Part of a small language model's weights.
Architecture: LayerNorm before each block, rotary positions, no biases in attention or MLP, untied embeddings.
MLP neurons of a small language model. Each row is named by its layer, matrix (up: input weights; down: output weights) and neuron, and shows model dimensions 224-319. Each number is 200 + 40 x the weight over its row's rms, rounded and kept within 0 to 999.
Before each neuron's rows, "raises" lists the tokens whose logits its output raises most directly, leaving later layers aside.

raises: "ite", "ised", "ated", "ized", "istic"
L8.up488,238,210,230,267,185,233,217,224,205,187,268,209,199,221,224,235,192,179,268,126,145,123,156,171,209,168,263,125,190,231,207,158,200,280,157,298,242,157,173,246,203,240,280,210,213,230,169,214,230,146,231,199,161,210,191,220,192,199,180,265,165,112,179,245,189,161,240,203,217,172,236,91,204,166,212,189,220,260,143,199,165,207,207,240,176,279,101,231,158,200,182,218,166,208,182,183
L8.down488,133,127,207,284,216,169,216,258,187,163,182,195,220,234,212,158,200,191,228,223,118,193,189,182,269,194,271,176,204,95,209,220,291,146,148,196,201,183,232,198,216,229,187,223,160,274,223,230,230,227,135,218,164,118,229,152,164,157,164,197,226,163,213,151,257,241,151,116,166,243,241,150,135,186,210,229,119,175,251,228,213,228,170,174,147,218,181,187,205,228,152,181,267,200,160,172

raises: ":", ".:", ".;", ";", " :"
L9.up933,218,180,208,132,226,191,238,208,220,219,236,235,251,199,193,310,151,213,245,196,202,188,238,215,191,230,194,186,181,220,167,200,196,203,195,180,293,256,264,182,175,170,144,188,244,206,144,150,205,178,195,212,176,171,119,118,241,161,168,192,233,247,135,201,172,166,167,175,202,170,250,196,178,134,231,236,217,168,144,139,180,151,234,180,173,222,233,236,277,215,209,144,183,201,190,191
L9.down933,130,270,209,192,187,160,211,207,193,133,164,268,247,221,227,282,209,208,233,276,183,181,244,169,179,258,209,138,214,270,197,240,141,210,198,197,179,194,243,215,189,108,224,158,170,181,118,178,177,250,306,207,160,229,246,157,230,128,241,216,282,218,247,147,247,255,173,180,225,263,232,139,136,252,204,126,256,168,139,187,215,159,198,171,248,179,179,242,218,199,174,162,227,251,228,155

raises: ":", " :", ".:", ":\n", ":\n\n"
L10.up868,208,216,244,200,244,216,220,222,191,191,214,250,229,206,236,188,164,191,296,283,213,203,217,168,220,203,205,264,214,213,148,205,176,257,243,149,230,217,195,256,281,126,191,193,230,230,178,182,196,244,212,211,176,176,135,90,251,201,243,115,190,219,209,152,228,136,219,204,153,237,230,174,168,221,231,231,202,222,185,231,196,147,180,201,203,204,174,164,235,218,172,124,119,183,204,251
L10.down868,233,248,237,215,183,165,167,193,156,158,219,172,200,204,222,196,237,272,230,172,286,204,198,204,251,206,226,164,252,127,232,209,217,240,185,234,245,206,189,274,125,179,174,208,151,217,247,191,202,244,180,244,205,187,107,185,205,208,224,205,206,184,245,180,261,289,181,189,213,206,215,151,166,219,205,233,152,234,197,221,165,191,258,166,217,212,200,169,239,173,155,251,233,247,222,141

raises: "'s", "’s", "land", "e", "er's"
L10.up529,227,213,159,176,211,208,151,198,122,165,221,243,179,163,194,225,194,217,222,272,173,101,160,136,216,287,244,181,192,214,110,229,251,191,306,195,222,210,294,207,227,206,208,184,193,157,126,221,221,224,225,139,152,168,199,224,183,290,225,163,207,210,206,246,144,238,178,182,213,241,211,261,217,209,156,152,205,196,151,244,180,229,211,144,258,170,214,166,262,192,168,195,203,251,129,219
L10.down529,150,188,183,197,167,168,132,220,256,196,208,243,184,194,155,140,204,189,211,186,244,205,276,197,265,204,200,231,243,117,270,216,243,241,148,203,182,197,187,241,163,232,168,241,171,218,221,257,211,185,220,190,175,216,223,192,148,221,196,272,158,192,200,196,147,214,222,180,169,225,198,194,252,205,219,224,213,137,184,264,167,99,202,225,178,219,173,166,171,171,136,137,272,259,154,153

raises: "d", "di", " scores", "da", "day"
L8.up1154,245,205,200,184,216,193,147,185,197,187,169,162,273,244,220,223,191,183,205,213,219,232,231,249,52,184,172,148,218,204,256,114,139,180,214,264,194,204,142,218,183,208,158,189,140,143,202,275,183,201,143,154,199,235,227,230,138,220,244,165,174,169,217,176,302,205,209,243,230,170,246,202,189,217,201,211,224,155,148,159,208,234,244,220,142,228,239,244,254,227,244,269,131,140,210,147
L8.down1154,236,175,197,216,286,286,312,208,159,221,172,165,270,242,214,188,165,209,270,229,154,185,177,133,141,190,219,199,168,148,174,193,267,186,238,221,155,225,166,275,163,233,216,246,145,171,199,194,165,170,196,120,269,263,229,196,208,248,216,146,175,194,168,251,180,243,175,201,198,222,186,208,285,173,203,178,227,212,222,227,215,195,133,230,157,194,205,133,173,201,258,157,210,150,182,232

raises: " since", " until", ".\n\n", ".", " when"
L10.up1260,173,140,263,193,173,173,180,209,183,166,210,239,197,154,277,103,195,268,223,266,235,215,149,174,190,197,235,111,249,166,148,261,259,174,227,167,198,195,243,160,184,178,148,167,218,179,186,203,188,147,182,134,176,159,211,135,178,205,247,205,279,214,249,206,300,162,259,106,163,187,152,201,211,209,274,126,158,227,196,214,171,198,186,209,199,256,244,238,214,263,235,184,194,220,177,153
L10.down1260,161,282,264,205,269,216,180,279,158,222,212,233,107,151,244,172,265,133,234,240,199,218,218,172,186,171,178,208,227,227,251,188,183,183,190,236,186,187,158,254,210,184,224,218,167,188,162,207,215,247,233,261,224,138,150,171,170,210,207,214,224,155,167,180,209,234,143,244,189,290,162,168,134,265,228,193,198,212,210,211,238,170,224,222,198,208,179,173,179,201,152,179,298,211,211,213

raises: ".", ".,", ".)", ".;", ".\n\n"
L8.up1153,139,232,237,243,237,214,102,169,184,262,193,201,263,190,188,162,205,223,176,231,204,203,183,262,245,148,214,171,159,162,174,210,208,165,186,193,197,132,187,222,184,175,227,230,199,159,118,183,178,232,197,188,215,147,245,241,142,261,186,233,239,191,178,226,240,238,167,156,254,235,224,178,220,231,210,152,117,223,243,176,107,207,174,185,223,169,212,224,115,211,214,185,252,153,282,179
L8.down1153,215,214,290,158,217,229,201,229,240,200,206,114,145,184,229,130,235,201,319,228,208,172,165,285,200,216,197,174,196,166,209,248,207,132,197,153,159,202,184,172,149,174,182,235,197,138,207,234,161,188,213,215,171,171,160,197,235,278,167,243,185,209,169,243,213,292,179,242,216,250,203,201,193,187,261,261,145,301,285,181,245,230,183,193,190,175,212,205,177,262,184,232,234,265,196,233

raises: "ional", "orship", "uring", "ions", "ionally"
L7.up324,171,223,251,229,262,186,171,143,182,240,180,235,250,178,205,195,245,221,213,151,119,227,176,269,182,232,171,201,105,238,141,208,189,253,210,212,198,250,148,85,157,203,190,236,209,175,198,190,196,134,202,198,185,222,236,172,194,181,227,289,219,177,180,150,187,174,219,255,131,198,266,252,185,193,164,254,185,218,213,195,199,118,189,186,251,207,309,216,218,188,184,255,217,184,211,190
L7.down324,174,186,205,212,227,174,149,233,229,233,162,244,204,148,192,238,253,182,137,134,142,146,191,222,177,288,186,181,171,210,177,231,209,200,165,216,192,202,221,192,236,187,112,205,286,171,203,191,145,212,195,111,199,222,175,98,143,156,219,193,230,134,208,197,200,189,176,230,197,197,239,261,166,232,313,162,193,268,239,173,179,267,164,220,227,118,225,228,205,218,181,134,185,205,173,176

raises: "ible", "ibility", "ering", "ib", "er"
L8.up186,174,203,134,256,181,153,218,178,225,193,197,193,226,234,218,182,165,152,208,224,167,176,271,185,274,257,143,238,218,217,209,259,172,274,257,271,189,180,204,171,200,179,232,189,184,254,179,240,230,168,183,239,120,235,214,168,191,185,120,46,182,252,214,195,179,206,242,230,249,205,207,179,256,197,180,263,117,180,231,183,203,203,268,161,172,186,175,202,261,188,236,244,207,177,223,187
L8.down186,165,228,111,170,191,208,202,238,210,277,142,229,203,213,153,169,269,179,126,187,144,205,133,239,189,141,218,246,265,148,209,197,205,209,158,172,136,234,196,176,191,191,213,219,230,251,205,197,145,146,233,174,234,199,200,143,221,156,232,207,120,171,192,140,194,131,213,197,147,178,186,232,236,237,219,211,283,203,225,162,242,212,196,207,118,267,186,205,207,214,208,225,219,204,173,195

raises: " –", " —", "–", "ies", ";"
L10.up668,160,211,189,153,185,153,196,134,214,206,194,206,160,148,238,175,234,200,134,194,202,205,216,200,173,208,159,190,185,236,131,172,109,186,179,202,178,207,174,165,236,241,154,187,215,211,167,214,164,163,173,229,179,115,202,230,163,187,210,185,192,231,243,191,137,200,227,201,170,172,236,195,162,205,167,199,199,216,215,218,239,186,184,246,159,238,187,109,233,258,148,295,250,183,196,155
L10.down668,215,238,230,210,173,269,225,187,210,114,237,191,152,154,129,180,254,263,199,267,224,222,245,201,268,168,290,142,189,261,255,255,226,201,266,221,187,201,221,205,234,108,177,208,173,169,138,239,138,154,206,168,120,170,172,199,185,240,224,146,236,175,230,196,256,209,168,194,193,231,174,186,126,212,196,165,181,185,197,207,199,198,243,206,225,227,223,190,201,195,155,154,178,250,138,208

raises: "ivers", "ared", "ets", "alled", "ived"
L10.up104,239,159,217,176,218,240,169,229,166,226,177,222,194,218,137,109,174,152,195,215,224,243,148,237,168,235,257,200,213,229,218,177,174,179,263,215,138,271,201,252,229,204,161,176,149,162,240,196,284,177,151,197,251,187,223,203,177,144,238,197,140,170,264,215,167,218,209,223,226,206,182,156,197,150,209,174,205,238,215,201,218,254,289,194,192,186,253,246,259,171,131,198,173,177,226,176
L10.down104,204,201,146,129,181,231,213,142,203,161,145,199,235,166,145,178,263,202,264,229,266,242,199,157,176,157,257,246,233,223,189,217,178,223,223,210,204,169,159,154,249,201,276,233,167,135,213,222,217,202,254,246,235,219,235,169,101,215,201,180,227,273,146,236,244,210,230,211,154,232,126,114,277,232,179,95,176,201,278,251,154,217,188,264,216,226,276,236,194,209,250,229,116,146,186,144

raises: " by", " from", " done", "de", "adem"
L9.up1069,141,176,172,268,208,248,200,46,209,196,204,221,264,220,208,253,181,141,205,148,218,189,148,216,202,199,187,213,230,224,231,212,193,243,186,169,190,234,210,164,275,169,177,185,202,216,148,241,204,200,215,244,227,136,199,210,182,249,180,150,235,228,197,254,216,229,233,121,224,188,189,195,191,216,161,176,216,180,168,179,254,180,266,248,141,133,216,152,176,157,240,148,247,226,209,220
L9.down1069,126,187,158,225,247,217,195,192,220,250,243,172,247,199,165,262,252,142,226,205,166,125,186,131,225,165,170,177,184,181,266,172,164,193,175,240,128,215,295,177,178,197,258,122,183,247,233,199,236,258,151,198,227,212,192,215,182,168,135,148,188,172,226,189,145,233,237,152,218,135,183,236,189,259,141,196,193,183,232,180,217,205,269,308,207,173,283,159,177,195,177,193,175,264,173,232

raises: "rated", "ration", "rance", "ered", "rat"
L9.up382,136,163,237,188,229,239,139,180,177,178,179,136,231,265,182,209,167,157,148,111,254,259,198,215,120,193,161,235,182,153,173,175,182,236,252,192,198,210,165,206,208,194,244,284,218,238,162,234,206,211,197,249,220,207,151,227,212,210,211,299,226,267,129,216,160,225,238,201,218,244,227,143,259,195,219,194,321,172,168,129,196,168,191,276,153,202,164,189,203,173,172,194,198,176,230,218
L9.down382,152,114,242,251,194,274,154,179,145,176,97,230,158,184,197,193,159,190,179,147,195,235,233,231,210,148,196,240,175,209,219,230,152,221,162,207,195,144,222,167,147,334,224,224,253,167,180,295,195,104,206,191,214,196,117,233,175,148,250,219,185,217,239,236,196,239,240,287,152,145,229,237,289,208,181,187,186,258,195,172,117,207,208,212,181,139,213,195,147,195,185,215,144,214,213,152

raises: "rat", "ered", "itude", " Cemetery", "ration"
L2.up1157,171,214,187,240,226,217,188,216,205,192,111,137,204,142,189,199,261,101,204,152,127,191,145,174,185,186,196,258,143,182,182,175,252,148,239,158,204,203,222,222,218,249,277,275,258,226,215,228,206,245,154,134,133,241,196,231,225,256,150,242,175,202,200,276,201,146,226,156,137,208,197,158,282,247,150,228,194,161,163,133,232,96,209,229,162,236,187,176,268,170,167,216,129,182,275,164
L2.down1157,121,222,179,192,263,258,237,183,174,167,196,137,234,237,142,187,278,139,238,199,213,179,168,164,216,181,267,207,153,154,201,209,262,219,269,235,192,191,209,205,274,238,225,243,258,190,187,213,223,221,163,186,173,203,143,215,200,206,175,244,209,194,170,214,166,188,206,169,138,184,161,220,307,194,128,217,198,190,166,230,224,203,233,156,217,225,166,180,286,226,161,195,128,208,189,212

raises: "aration", "ared", "osed", "oses", "ose"
L9.up1028,205,140,232,206,153,126,126,246,174,203,238,201,185,222,229,153,290,154,196,205,166,227,204,113,188,309,284,129,93,209,240,181,188,272,183,162,223,216,210,158,203,166,216,195,167,131,194,146,229,174,180,242,173,262,160,178,235,200,184,131,201,254,181,173,176,157,159,197,199,226,302,200,206,193,190,180,246,102,118,147,205,186,200,263,217,223,183,210,235,169,240,180,167,186,205,191
L9.down1028,197,246,165,137,118,121,104,184,213,216,209,239,254,213,250,215,171,159,201,150,212,237,243,139,222,234,224,161,152,253,198,174,199,204,227,254,214,205,258,202,220,113,141,200,162,182,204,218,257,184,245,139,181,221,193,179,210,138,106,159,246,158,137,213,137,246,198,120,158,223,251,217,147,165,268,200,226,192,235,244,179,204,224,196,127,160,182,151,181,103,214,133,259,199,246,188